MLP neurons of a small language model. Each row is named by its layer, matrix (gate and up: input weights; down: output weights) and neuron, and shows model dimensions 128-255. Each number is 128 + 24 x the weight over its row's rms, rounded and kept within 0 to 255. Numbers have three digits each. A neuron's up and down rows have the sign that makes its largest values positive.
After each neuron's rows, "fires on" lists the tokens most often at its 100 highest values on Wikipedia text that the model never trained on; "fires in" lists the words (lower case) most often at its 100 highest values on Wikipedia text that the model never trained on.

L2.gate937:099098129119152133110114141123138164109143166165101113144077120092145141128118081132104132143135141144141158133104117102098122139123131152130101126117120113149180155133124157100124153148157092147163150158104172130137159096132115163123146148154142129125176161080107128096173111129160123136112105103179097132112140135115147132119084141138147151130085125085145074152124146125108146125152
L2.up937:133128160195152136151112179138121121149131164148124173134131141157111112133134142105108114150153117097127137109172170121159168140100130102108120134142112134115143133119131124127145140147166112119144149142160138094049077155144121138098123048103157106144102152092122143087151121092125093158127125123165142141144125155099079080093142155121131104124157163073161133147121133126137151114138
L2.down937:109147089131137126144119079125186141096124108114145153127124134116086140112149119154168157145152118127140088136123142148168140104124150122103127123053155144128103169152121122107117157138143122162088139128115118158165103158121083105083124126122157114149128142095128166095105131124161119123100144176097091160145122141136149137087105110118133168082135165160127110105101050122099175127156
fires on: " would", " who", " will", "eth", " wh"
fires in: "would", "who", "will", "whole", "teeth"

L2.gate819:138082132102103131126118174160159112139113146125134077152126154165137100139137169110101124120170112118146138085132147123134142153130073160140185158157125126113124103144106185119144130103128166106133120124139115132121133105142141151120151130174103140145085172100143153120146154141116134143155064169106107100154188130116148146101119119109093149151120141101134109121148170099165165155129
L2.up819:140145147073100098142120162127115154096123172136145136157135140155130126125096125098140070138087089109147104131123156081147148108168113123141159137127148124127129130131144165123099149115178110110149165119146154156135133139155132154118117164160137141090135129133134147089080145163122092101158139110139126097121127097144096156132156145115095127167094151121152125119189134149136137096167
L2.down819:143122124103111129144124104103109087116092147100135115129116145157134140132138104116092144114122121148137173107163151097119132144134147117126122129127167132153118175126106169130124140117140148124142137124130158129154102140147143170125116092151085158129131131195186121121135121121134161144128150079096112145098136139120118109157107104173179130165103139171100116164119088160140120126164
fires on: " U", ".S", " States", "U", " Mr", " Miss"
fires in: "s", "states", "u", "ulliott", "mr"

L7.gate409:141096127103106157138143148091078130167144190074146112114158126104144114124122130101109115107107148121122106127119137106127142135146102135114136151139091169121133145132176158134111159109131189147133131134096172110125135134156125087145149136122121144177131093124142104193145144179151140115141096104173109095140126091131117149103116123133162125135122113109116160145121168164111168138114
L7.up409:161143140095125106131131113123149152074120137133158124151143102075158143125102147139134164144150097124146102130156103171125153158136141099080162109174173149144139152125152144133102118090144108176167143119120144129112088137144130140153087137116104134091137086099070123141147113102118089151097120141122134141116154126109108122194107106118182148130094134111140127095121142145166154135141
L7.down409:154103148094132146141098140092142049128135136086105127130099130107119123097158169164120085154164124143136141141107116116146137121161134100170108115125087131104117093125156095135118119125125141108121136109119111112132136090107160165137137100129139119147120161159109101139109135143124117114122113146134087137148118147119173079129103190181116088095106101198151137121153100134111121159146
fires on: " all", " both", " one", " either", " some"
fires in: "all", "both", "one", "some", "either"

L8.gate626:106100164128156093144192149107137085131154137164115118174093094114160134145139096090164145155143165168136101133111122133123153157103147119138149130109105114123098159100107125163157123104110119136140136143134117185090129161116134112140152154153161136126136095149134141118084150116149165137139154104122148178090085109123126078091113144134134122142147135108116083153144123188151159159126
L8.up626:119103117118136154104134137154127122093118131123150118140130125094129143158133105141105109122162105156163111127166126139109178150173125111083121136091097155139100098143092144098122149160187107138148104133127135127138093152111127154128111127169131161103098138135072103133130135107140118131135122154080106087102136138125108093165091115137109146105131141125135088151096117131141146137110
L8.down626:083146121106113116102141109141130120092102145090100079141112121148140143173148120116150177154118123135097197162173118142145109157116122110111151148156108157090167120160123110119123134119145168141113150115190151112124136106158119092111163095120128122116124121120133180127107115160130130126160145129125111081160145088108100131169146077144145097183147096156100119165098023138130106111126
fires on: " to", " of", " that", " with"
fires in: "to", "of", "that", "with"

L2.gate517:149147105089100104127128078096156145145101131156126152152132146159134088105138140178165161148121118090117126120062123140088175136137135117118101114139125181110130128137161098144135136107120110149176168121135175145105114148113163125149143190124147128155110106117115121125140090141156144115149093169142148137115142164125090132150127148154122125156126131107116108124106145115111159157133
L2.up517:115106133097098109180103114135157109132109142135150133118128170137097089115126090136135156138110076159106130137128116156133164152107130138191095127122102165155132156144154155126130176134081115122186151100125180115124090146118143146124135137134091147117122141123111059137095105134139076090134138114141163095150134126145117108107094170122133112113125154115186133138103091128141149123168
L2.down517:142124132128162148101119128161085115104185121151168130129133141097150102132190190141115120168106155154118125124130128141130110130133129086161147126112146115149127111098116136120151098138124149139142104129135126129143136152119077137155132168130141111155131109115135094132116121099122142134093151165126104135128095138167130139141148109173087154123112127149127121139162097094137115088116
fires on: "On", " born", "E", " water", "ug", "born"
fires in: "on", "born", "goes", "water"

L6.gate622:151081129110102116114095123120125085106109104114122112159126123147101094117109106098046115122109134117114146142136153155085166128142098103109127142117149128141115156151132116096141122133122124129102068121151101136151126111126100136141181154120103121119144134109130134164131126150125095143131147120119135184093135079110119087124121136128066124106099105112132151112099144132150146142157
L6.up622:133159148157131132069142135137132110115101117140082126125112145135184157119114139134122145115099077151145122147111135131128161089107095166145101153137136146164158099114122127150137121182104157116138132092112129153174133108150100089111140164151139100149107149157103134112112156128197130158104161134114134088124176132129141138096150113093108139155112189104097094139110108176078114068117
L6.down622:125105130137154168134116074117148160114140109165140124141125094127112126147129140103111137157128140108117139122117145132118138137161126078132125148128159161149152132124133125118092137065144109127111055128155124136171103127149161089123152131124112101116145132113128148171133134111123127134121116141082114177090113095148069135128147153149106130095128116102086171141105088113155145130170
fires on: " to", "ed", " for", " help"
fires in: "to", "helped", "for", "help"

L4.gate849:125130143119141118126147129124149095112096125138130163134147157120141144139151129117118141151134136160151122137150148131141173165106126115085155078126086176135127122106091107158196125098165125162146144099129104111091130126139169127143102137108104143162116145141146105126097132107145117124130118141183120096100096117158092063175110172138168123155150126086105148129151134118150117145154
L4.up849:148126134127128131118132136180114173111071134121101093157125126112128141134129127107107149148098164105121108096112163144137153178112037161110138135131080115162112112126120102118147159113114129129151133139115129145137119106103104132158152144165125159109136118136180101100110120159141122144122131131117124167139134155139147108132088108127156115137068134117123160142105138144110099117127
L4.down849:117134134141109115151135144126125164140127185102096159147100117132119127117098126155116129093136152177169145117142112120163150128151171100110102137099141126140145102124118138127116117097120177114121132082122112062131083129102114137189089120134094137137118095134124117136156136106130099090138088104143135102044135137131176156137109173106113141118155113147111062118107098110134123152123
fires on: " had", " gave", " have", " having", "and"
fires in: "had", "gave", "have", "having", "has", "makes"

L4.gate713:136059123139073106136102076104161104136149186134081166095072159134129118111135132094117118129103144191141098126090094123114103126129128114121133125123138161121151095167113165134064166098139179140118107125119131161148126113191139116116101150139120106167151099113132168119160131153143117113125125152181147125117135125139147106114078140133119140167097143116076114116167144132115149126136
L4.up713:160117085106068133113137121099153150087113146124155130100123128111117118152135091104127154127109107123164113085082103124135109106194130127062127168133095164124129122127103142154113095080155128140104070126105102153167122125200135124142137105113083103103161098119131170148128147092127111151111128140186124128110147125126126125110110085164102129090134137098117087133127126092137157144094
L4.down713:167114100119172118122148141082168128151151096120143144102085142144124146096090141139101133093113104101172119122126101144178106123136144167124133124122125148115160140075139146120128170097138169099106148133142158126126165105132160128097100157105128175134155126120128130135109180130110152101161158179135093107098144152154138169103164147135127167109161114201147135105105101082137122124144
fires on: " First", "th", "nd", " Second", "rd", " second"
fires in: "first", "second", "2nd", "3rd", "fourth"

L2.gate995:115132133134128103131122182126132135158167170143129084132135113184115127128155128126150129118119192118125163087160133117160161108134108107124134122106127154133094116160126166096117156144137124128163107129135171134135130100104124124103098139163142140127111135123115104196109152082156109175110100187100145122081144112099111110132133118104132145127166137128123097171116163079134132145116
L2.up995:106128134140112142129154167131132119153160091113098151114110122197119151091124132097132137195134131127082158133151100140114112157125147148121114142092145143133148100132107136124136153106169111146128130112148177159127062109092152104107146090131164120139130128095127116175131131139185123126146082124099146101132165123086111113137108159089117071123147147107113156164118126075147101120113
L2.down995:089121134143137160125090145161150158132122144133178142134106135128149094133109097119147101098101127155142122164130147110119101175126152122118098126113118138105137138164101107115149132099142141126146115125147145120133130146153081092103128141142098138148149131110175095113141174104135185129095171184135109149128112173131149115156148142136125167121153130179129120103109025142119128178117
fires on: " when", "On", " When", " On"
fires in: "when", "on"

L2.gate850:162110147123120123159133098138142171190105126149148100093131096126096129134142106131107157102132165099126107122208142159090124105186110103125120155167178154126139132117154174119094150155098118166175067106159148149098098123129082122146152129135173112124163141133124085122124135137140091187153064119121124168148111104126140111128101162139126125166124140108104148127114137139132152097175
L2.up850:147147152156135130107144154139126087084151136149109140132120118089129114078099143137089149151139098137125143154168122127127139100101136123116159137151081118131142104137113124140160124113092130164145134164136131145171123201122150181124144158104174143108133160086149126123136125080098155158139097188126137159158167162082132087084161128097116161102108148123119129108110108113137140171123
L2.down850:079147090146085136126151118129183130143106109170159086115161146105107122094108117146099132132158148126146145099152137156115116153122108102129159151081151138105096160156137156172110126142110150131121135148111128144108148109139162133089151122103153114122117114136116124125132171151097170124146094105122098150148109124143174154153089149157157098139131107162080133127112075161147113129136
fires on: "a", " where", " inv", " wh", "wh", " when"
fires in: "ha", "where", "when"

L6.gate29:114128126135076143148134087146132120110133111136086113162102090161107077136099129135110101147062127159126142086146143102132148096115125122103133145139107114136120122087114106152117141157092142163144129149142105143154145084124142096088138120150134106166160112114104158160118153164109125191113129126164131191113127146109157149112085131084162159137135119126110118147111114158122149148178
L6.up29:124155089137133105137170125123130144142135142111171150113112090132131137124104079125108128139100177162144138153134124143094174120128136115134154141143087148178150123105091148141113154131077105064168131151119111122133121052108133095098142115124118127105117097139123143127102108146112120114112125146124139109146132140100169123099100158124132155129167157121078139079131129114111130174094
L6.down29:107108144109133137151143155101162161147146126148149110126092152135130132106138124171137198115056141122148116141127133162131134085096089120113137150143138105111070128147110102103155105103158137143107136098152100074112130115129167153157125133079166196140130133121135132113144189122132104067145129151144109111124135101152083115125143101147107151158114142187169104158131133072160163127108
fires on: " it", " film", " design", "ption", "ation", " album"
fires in: "it", "film", "design", "reception", "album"

L10.gate202:128096172117168111132141107128110117149130123111152149169101104135118126144140137122132136108116086119134116086122137126118129131186140140127126109130123153099135124136122143152111125118163109135137156132099117155155126172152145137153120165085128121113157160110101129147118152145119133140168124103113125118146117112137166129150134135052140118097102162150122087159123083150168149129120
L10.up202:140107149103106093107177086115098118102102097113147102154094131109122120157144192107090142129167139132184148113170117128159138157112160129110124114095107163105111082098154120150127102127171102180112100164126138147117156111137094092139147146125149116161115105164071149127119133095157098142130136149156105126128137136119081108122095080133133135145153137114124148130079098160143136142161
L10.down202:129080114122133151133113110115106114126141132117133128124109181157129147153123131114134115144135134129072115135128106129143135110107139128130140159097095108143141128117082119132137145123136145118147123115139153122138138174128114130131141099134116130128120133130108128118149126105165111126123155157144083132097113102131124128146142123141100137108111147214138118118109000156118141146115
fires on: " to", "'s", " for", " of", " and"
fires in: "to", "s", "for", "of", "and"

L10.gate174:172137118117124190168154069104085136218092133111145111133119086117146136142106095127099157162141122122137106116131154102141135060151174086122142144112125155101133129121154177150104120089179110172150096124119109142135125120126129059147153157116141127124141107110098114122145102106142116141136131141137134160124132138140089147130124110113141122149166130099125103181143124107144099119069
L10.up174:140157141124132155180201086124113105141141144127130145082140127122121132145140127089131112136126121124143120105153117103144112140127128134125197140154133113108170090116145111171099138117119105108098111140115109171212125148101132106183141111153131117174116113154100154125110151134143091145080106108141141098104178185092129132137133097103107118124163078113108108149122155171113154097139
L10.down174:139131102141134144124112077154157145128142110105123131095163171100134113133109129116125139099123138111102155142151100127156127104130151127104167167128114117132137131121128150101131129111144123152147129122113147160173114141102134103131125132084134129171109135123112143135114178109128117075172132104145094173141122105125138094136150110128172149173171116255151131119144015126167116127106
fires on: " was", " were", " had", " are", " household", " World"
fires in: "was", "were", "had", "are", "world", "households"

L10.gate493:168142113162085087121136080158115135131133107101157142119133157131105115136136132098097153140091141169143156089140133120149141153100162104149118179106128129160142144095151122097111102149161127110185134122145147095161098122132125101183161086139117100158141112132116121094184102124119077138143095166114142145134138125088138140093145104118151154160120110106124099180095136102115111153164
L10.up493:117147129108113154112119094137112118103110096112189127122171133111144120196118143141155126105117105099135119114143105110157148121087128129124121102164102107127133114136135111145161155115139162164136141121101098121087149128148125121160139120108094149107134135136125135104078120129119115160097201126116111116108124144073111154158126144117102109140099090122148115104159141125152183114130
L10.down493:113077129147096116159129122134083147117134087125110115138087143091125144115130131130126137111104126131138122103153133121101153129089114165156130121109161112184131098127099126126132125123171135092130086141118141158157100111120135163180137113142177107161129116108141149102175130138156109103087082097117085139110123115134115136114123124127137152088131150041080135149140103115143133179143
fires on: " can", " would", " may", " kg", " could", " will"
fires in: "can", "would", "may", "kg", "could", "will"

L2.gate877:116133138132140127103144133123185143133097119136117103124123133135139149167130141098134149183084139159090190116134149080127133156129111166129170161159093135115124109113154160176142116132133177133123155128087135087138100136128138141093133176142148099125109114113111127129126118207121148167141077143121131187105123105141119139118077109115139121126139097114132103150126145163111180160144
L2.up877:122135122137141161108150128106155167107094111098139100125145110141130110131127117132135166144108119111087120164123135117162151171160115191107154168125097150134122103111098133144125129155113202144116190103091145101146092143149151124089159137102146098129115146120124144118103136142162105080124129125102090144142105115145089148099112122114147123114120122127139146134133095154123166128130
L2.down877:128133098118125170132139124143130127103133142125125143075132160114144130130127152129136128133134141077127175123152140142162122205122147148098104133070127150132154121086140099137092135142175130175138130144182143128128120119120107116144144075091153155142145087149161093139092138116124120137089121108103111110155146129109109105147146122166143104105102128255122124092127049124111104126108
fires on: " its", " acc", " hon", " whose", "orn"
fires in: "its", "whose", "morning"

L10.gate77:158139156101143141104155064120143126100084158097112114123157137119113151134139140111151159190152143137144117204122153113157137157146097146118143117069108136105168087135124128174130073095140126136140103124133156159110132156132127110104160096139086155146124124134101131150106153138133109142127126136113123110127179124098107113116086122144170145164124154136086120150159127134103155157140
L10.up77:150123164123157080131145098115090112157134159066095130122105101116130161138145119141170133164121156155166127118105098140163093178081157147095117147099138123158145163105135149174134142123132146163147119097124174156140138120118117080154157154107203117072088131137115159133090128161094139135096140168091128164149114112153124112097146137126121091111171167135125124156130131127089112134102
L10.down77:125108070149118169101163068153143154125132160114098189143148105126116124121172119136138083159134131144104140148138148123095154154136131139113113119120157154126163115108130105124107124091145139136115138119118135136117134127137123103123104078115136103122095162149111139144110133115132110133143080109133094135112140109123143150104153103121150108123107169246133117130130022116153140129153
fires on: " to", " not", "ady", " also", " they", "ways"
fires in: "to", "not", "they", "already", "also", "t"

L2.gate965:120110075143121125126149147147116134124136090097107111129124144107142164116141127124098151154116092120101116131158129144118142156122142115118172102150102128136119129142166123102108150106151112114140117113136130099112164137188110144133132144149092122151096106124091151153172124134083106093160109130119102185174137094145150100132116120162179109149139117145126172160112142148102096161203
L2.up965:111128106138138159125129144119126127175093108109119104144111126147144089112160115099106159110138101166111112123147119119155094096095140149116119113143112122101129138142160095139167146118115142156145202120164173159146158141098079128129115092099142138101177101069114113127127105133100156123122101106142103133130103120124147135089124143136122167158154148125109162110167128151157133137137
L2.down965:093099154123145144148126102167145128088096166111180122107153093134079148103146121128121140157156152080137118133139122154105166119138145122121120103150132144154150105096158138143064140102131149087143104114136116169133095137185162125140143163090108105144153147169153142145128137136134087129114137143139139129112131134113119113133126082092149126090096122066147089095093107089141163105120
fires on: " they", " to", " it", " Bill", " result"
fires in: "they", "to", "it", "bill", "result"

L6.gate67:170109178119136082148153135138108127123098148126096100164140125173119143153140144108119155111143141164151143122101138144120119170100098143127160147137127143110133166143094120169104126075093144167145136108127183137119110107142144126107131170135152149111144146109136154123140149150134111151069088153134149160086163106131128073121092133098130136143093185067087075137145185159111155129137
L6.up67:129082118124133108121101125109132122144102073073147130157155102124104117145130099149148148120119127118162142124124105118147071158152114156090164119104088128130172132175099140156104163109159104164162118117097133136167117101133073136135135097139111126103160151098124132122149143107117100126137109119158128143111139129161161108132109156084193130111124163104145101129113119171092123112127
L6.down67:156091096159168150115139074135133186128105150124118144079143150117114145122112095121111136153131130125113086104111141124150113131121136142106115128124135140134105148145151111089127108090143125147085110133121119123096112154096091127161143060112134093128107134136108140148093121112112139130134130133155090105149156119107084153108148105148149091124127142127121127119139068106098145123158
fires on: " to", " not", " also", " even"
fires in: "to", "not", "also", "t", "even"

L4.gate383:170100156132156112172168134110128113124113125123113104170156144109118148126130136078118088113127149139098139116115136132143126136119082129148138097147114094153122133141127138130141109113103146131116173137132126107095087094130146117160166127106109117155094146114167100186173123143156131144117098155137158170133129147160158125143117142130181129188120162093136149119110125128103153152142
L4.up383:140111128115134118131107139151148078080090103125108110108150114104128140100144102124129122151146093123155121143149177153161157103158122093111163141096144149128143149152137128136110137091115172131142114141088089106110171123109127125130142154136147126113136107130115131156113106148135126175143133180112106157133149103127118117140130127138157115101154195129171129150127105128147121069151
L4.down383:100152098111122144082172145148153082121144150110117147147135137109095168170099090087122140142123131125126122080151141127132128118116116146145147089116130149080144110121190156120135139110101133105103150094144105122126079131091121151151103070137163144113085096116155122095111128114126166070124082142139139121145135126111137167120156152155132143110160162139141117114118133133110096127120
fires on: " has", " have", " having"
fires in: "has", "have", "having"

L2.gate598:112117140130125150133114124106148125136158143113110120122095142147117096161129170130112075164122100141137115146128114159155148129159119124111131104104157071121135124153173130134133110123126130133119118136162122155130173117132152133094128136119133118123121144107110119120167137141171108127092100162139120130146164164146141144075138164101103182107101118122123147126130152100123182102100
L2.up598:125129111118117174124105139123122115110150094114107119144121150134142039111089119129121138143146098152139129142139139129143147139142118143103089104117123131120143132075092130108108098107180152190164127092134128126124173104132143176145106139165125152153146129124140157122139189152113108131123115067120113124166118105120153079090151148124137132137091099107114158110136127154162135136114
L2.down598:154117120105121114100188157128149178123109094124126137172142143152148170098130102166097140161163165155126120111121147137113099106091093113114167185132112143094101136121138139142109124141097155110152099125132129129141126129157139126126087109140096145205133120143120116133101119121109111142179142154161099126093116069103133102116104103155135121108148126183112113119077096180130088155113
fires on: " First", "ay", " second", "er", " Team"
fires in: "first", "second", "poker", "team", "day"

L10.gate164:178151136105145089119098116155145117100125113138150124127103092076099101108104155111093159095073091139140114100142130131090086148141146116153113109101118161120144152073154167131146095120099140125092092183139140129117108135146130125166135129126122147148128143102120142135122089159135106120131160146122143138144161132113134148133109123142085137146113130130156133134115150127116168139118
L10.up164:152136165143174122161103131147154158105091134123145130133102117128123140158133145165109111139092093133115124092177143147131116123117167142106127090090120108139134150144146170121124172127130134102099149124125099143148125105152145155122104108144125102121153120098116127149125120153141085151125066079115131114092156123157143131131125139074098144145154157164118130117095122171127183129094
L10.down164:131103134114118139120158148147129098152130135098155103113129097101113155115138124104180154123101115133115087097085150080157148150128132139092096168161128129133161108125110123164135127115170134108114147113141109146124120155085165123145113105088151120107095114148125122144120133142157164119105141127107138130106114171123120132102122112128136149118116159140160129119117070110090057111107
fires on: " to", " for", "b", "c", "ke", " de"
fires in: "to", "for", "deal"

L2.gate536:146075158106121113138134142150180153154121143159128100123127110099134132114164151131143115110096141115177126135111131124134147141159088157179110113112139140090124133117132115146138151128120118122133102147147142110121160091121168151099169191152137109152137148118109146117128107097133101173124155127119133130106117140136138103098141138119138173164157089138120104109134113120121175109117
L2.up536:111121154083119124135118141119173134146127137181144090137102143117103099150114111161135106127135137118137122153140142148140114133192147142150150083082113109069117128100137128151131151104142112150156068104144143119115151100128124111094122179101130123148144110142098150157111138064147151149143148161112104101132124133116126100086181171083166145134166141133156141097124140112144173118076
L2.down536:091085090192130115125099076140071121122136175133124103147141150149145150148120095097145118137138117122123142132124106145173102144102162106114137105134091128114099119126116118136123129070098112163162133118124138134127098108115094131109114099097109126132136123117154104136143130100137166068122152157184115129141141125070107163141093142112133123126129158192091156119112040123127124130109
fires on: "On", " On", " on", "ure", "é", "ican"
fires in: "on", "division", "kemény", "mexican"

L6.gate866:122131128138098150115121116151113134141104154080126056110123134158146121097076107126144118108072152126116147139111125153106182131178161145128112093116128152118109152121145114182115146144119164175159134083072129146150120104134109146114128151148115095151148151116173161144163100145137160116100134106124126129146124132146123114097123115143152131122116126091159106142093154121109152090171
L6.up866:132123141137157144136096121111113111116149114142086118104183125161144145133114133139142113113145124103093134154148129177135145170105115053071131177096089104127126113154136106151110182100086111187125111152137100182153121129157143146151127122126099121103145157138120166113115114094121122128142120132118155134135126121160137117135125142136082156130162070111075103138155137094115136101170
L6.down866:138131093146157085144164076148126153120124117108167145085096128127109079153129101153149119152135106107154111143104117125147162194128123140147099157082142118135116110142155114186148096135156166143105150145152141102144144153096131116148125146118124133148141126121095156136144127106117103137147119115130102154140141142130115073135128087073124082112110132148131157152151093143146119142160
fires on: " also", " still", " even", "ly", "ally"
fires in: "also", "still", "even"

L7.gate257:111133129151109126121149115098144137097108127084128123116114158092142160099131138132130126120136145113160138150154143157123092114177112120123152128127146095093166164142136149115155139127133106136150141103127103090092100132135121133140122114119144116196150128150148155148137111150142131156166114143088118107147159149135161111107144173146177136125119168106137124117166147134100128127140
L7.up257:173138104079106133150080115139150104114123137146116126120165069108149133158129132140074150142117091135115140108169081120147103121160087142122127119121099128123125138106056085127151118119192131117146143129116095129134149135096108045136114120111090091121123115162134146097114111130163126124107115098112136116126140157150112109105151114139141114103118157102148122156110136119107099121123
L7.down257:125119128154121134148175118121106168106129145147111125115125143085142163118140108109155117115151147152164157119096202154112107143121134106147167088121121143106147136165144156112117122138080130133149124104165153151162121175156121147141135110150154117109165143148147152108164130131101129166107086141090133090126129143125190128116169108153142123131148136079147121096131098137145136123130
fires on: " not", "out", "imately", "ly", " with", " has"
fires in: "not", "approximately", "with", "has", "routes", "an"

L2.gate567:126057136067116086096124106129146108141160148146101140141073093135122109156136202134084120122144132134123101134101109091085163131147092140084134138141147153141055102112165126124092128106126140125108117140162120174077159128138111160124159139150160102144117115135128083109106137106172103153117125125158152125116123096118126062129117122138127139192133103148112102125131155123115149078119
L2.up567:117079161106123110104114105100152129135159117114140106141093105099164122141159164150126096127174136110123143120139097065101168138192129114113144090110127109105138146117192156136164144102148118142138097111131116148108153104137122156099138148139104140098124107140109133149109128124166157147111159147108156097125122102122139097155135138129121120127118136144127127150137146160062126083108
L2.down567:126127122142121172129116084117123111120120154155107109107126125145152126106112072085146146116113118124098118112155151142128130115135138141123122093164109136107147132140120113109155170152116140131129161127112142120114114143139137066107141088125124113125144118115118123137152147110076147083151127092152073099126121105115108099101139126154112100085130117255127176137124057139142113146126
fires on: " German", "ish", "yan", "utch", " Australian", "arian"
fires in: "german", "australian", "hungarian", "dutch", "ryan", "greek"

L4.gate576:120138135132109116099112147110135119142096172105106127147148119157117128141139150110126153159162159143125153146095143112105131089114102123092138179139119116126089157113145163125134095163132145154102125101103148143151068151130127088128167187126115133158166164118164125133137108160097138144097146155135153123148155136127111101101140119091156118136131096102092110159169121082148135118137
L4.up576:139125107125131132141124061163119123127089113095129125153156137134133192128085133128146155154155105143122111145117164134127133091126106151112166143097099146111148146157136144163133134135131159153150108121082167114138099121123121108138120135129137104159128154125132154103112117114114141112132127113091149109174128141178125088122163149101162115138114132109129101120115116120131127152151
L4.down576:102185122124140155109143104119149130127085108152151102086123131174134118083109154116156152137141107131111122169120118096081161084115116071120132153108167105103167126086123112109114111077118115119132126161106110136129078161113091103114138129152102118164163119107100130137114125080163161118148128133109090122124119134190111100122180082133154121147146116185143130140107024122116125110157
fires on: " been", " are", " were", " remain"
fires in: "been", "are", "were", "remains"

L4.gate38:114129113132122124106154136143171168139094120113107125157092133100177109141123145106138149079138145123141145117144133159120109147111105136120154195173104156106073135164168101058154102140120186124120158076145098072147135114122123109095150153164100111132136132146138133095144103150126127173126137098115158113126108144082154123130121144100104123153148137093109123142112139106152126087101
L4.up38:141117137208173129109165131076125141132087148131121129099146134113114140139141141131139103125130141134115127112112139075166193102128121125155136141100144123118098104141133123112134146137131098121098136119112163132145107119115119129161154158133080106145122105121136111111161158153165111141145078155129134164113088168114129156091119129130107114121155049126126125112145121147152143156106
L4.down38:055136116071182117140109120159115123136160120127158111097137147118144137094135117121162157146095088124113122143105153174118089148117098161081095110156131109096147147114167109093133087133154139147139152129160114125116118123129164104103125152116125109130126163110096120168145140120121155114135136077150160132131099139130105088113153118139135100166115180161141152154148099115075078060113
fires on: " is", " Win", " location", "mit", " as"
fires in: "is", "location", "as", "win", "name", "got"

L2.gate209:195115093104117123097108091104113125099087149108118140146097125112153134190142152163144139109149103073104094106104142169121144118136116135138146142118137114104123173147097130139184178126119159146119143126139099182158182116116119141123100124149125108152179133129094142130094119105127117119106135126140119117132127135162134141098174104152106136147132119135163138170146108098099088146111
L2.up209:150124122132136118112154106108141130132111091124115126108107154164156081147137149140132127143165121091105168145115080103109167091092146131150127125125139142140103077118104167169086154142168141074150144182170141142146134116137109136087098132121116129178135132126091126172135071123123123129128101122139148140126139103157144128121134090129127132157142116129101139118105135116135143119098
L2.down209:153140136123128122128129138126107112131115178132161111146088141103131139066159094104098171108103155137126110100141141141153119173159090108120123120163092127114108145116110089120153145138124159170138133107109116138105138150126155124139143135133151160129122111112154110101150165111144147122138139143143091135107099141116111089112131153150102115098128117165123140105145136155115117169142
fires on: " British", " German", " Western", " Australian", " Canadian", "th"
fires in: "british", "german", "western", "australian", "canadian"

L10.gate438:132089116168113154096115088160068094155102176127171073150122076117156094142112119101120144122124129112095127114193138082136124136109116160128108150151109146136087121132161175155166131073119167161132134106129100140164080128151110094122119131069134099104136093135076107113131127203157089161082104136141110136145178130140112143171148071151121073137169128109159144160124152122104116114095
L10.up438:122148114177136116116112093108118132134107133154108155165130137111078141167153111132138128153083127131092118085169110122109115148118155118123153144179133146105110166127145151127159146128142079166141126094143155150101140156097145148143117093168187131140081103099117133156125117161143143158101119112068123149103086129125125113110113106110089108139129156134133134136129155112154114146136
L10.down438:140100131135131094106124155138116152095170132131101104147161188144141122113139140118116153156097137142129154137107150100108156137098121180125084085148116113121142143136107173138168109136114106100103112095108100114176120097123139091137116140136148072177124101126136142116127154133118144108118090110117111154146108114141068084115132115118102139113119110141098142155128075182113124141112
fires on: " can", " would", " may", " could", "ot"
fires in: "can", "would", "may", "could", "cannot"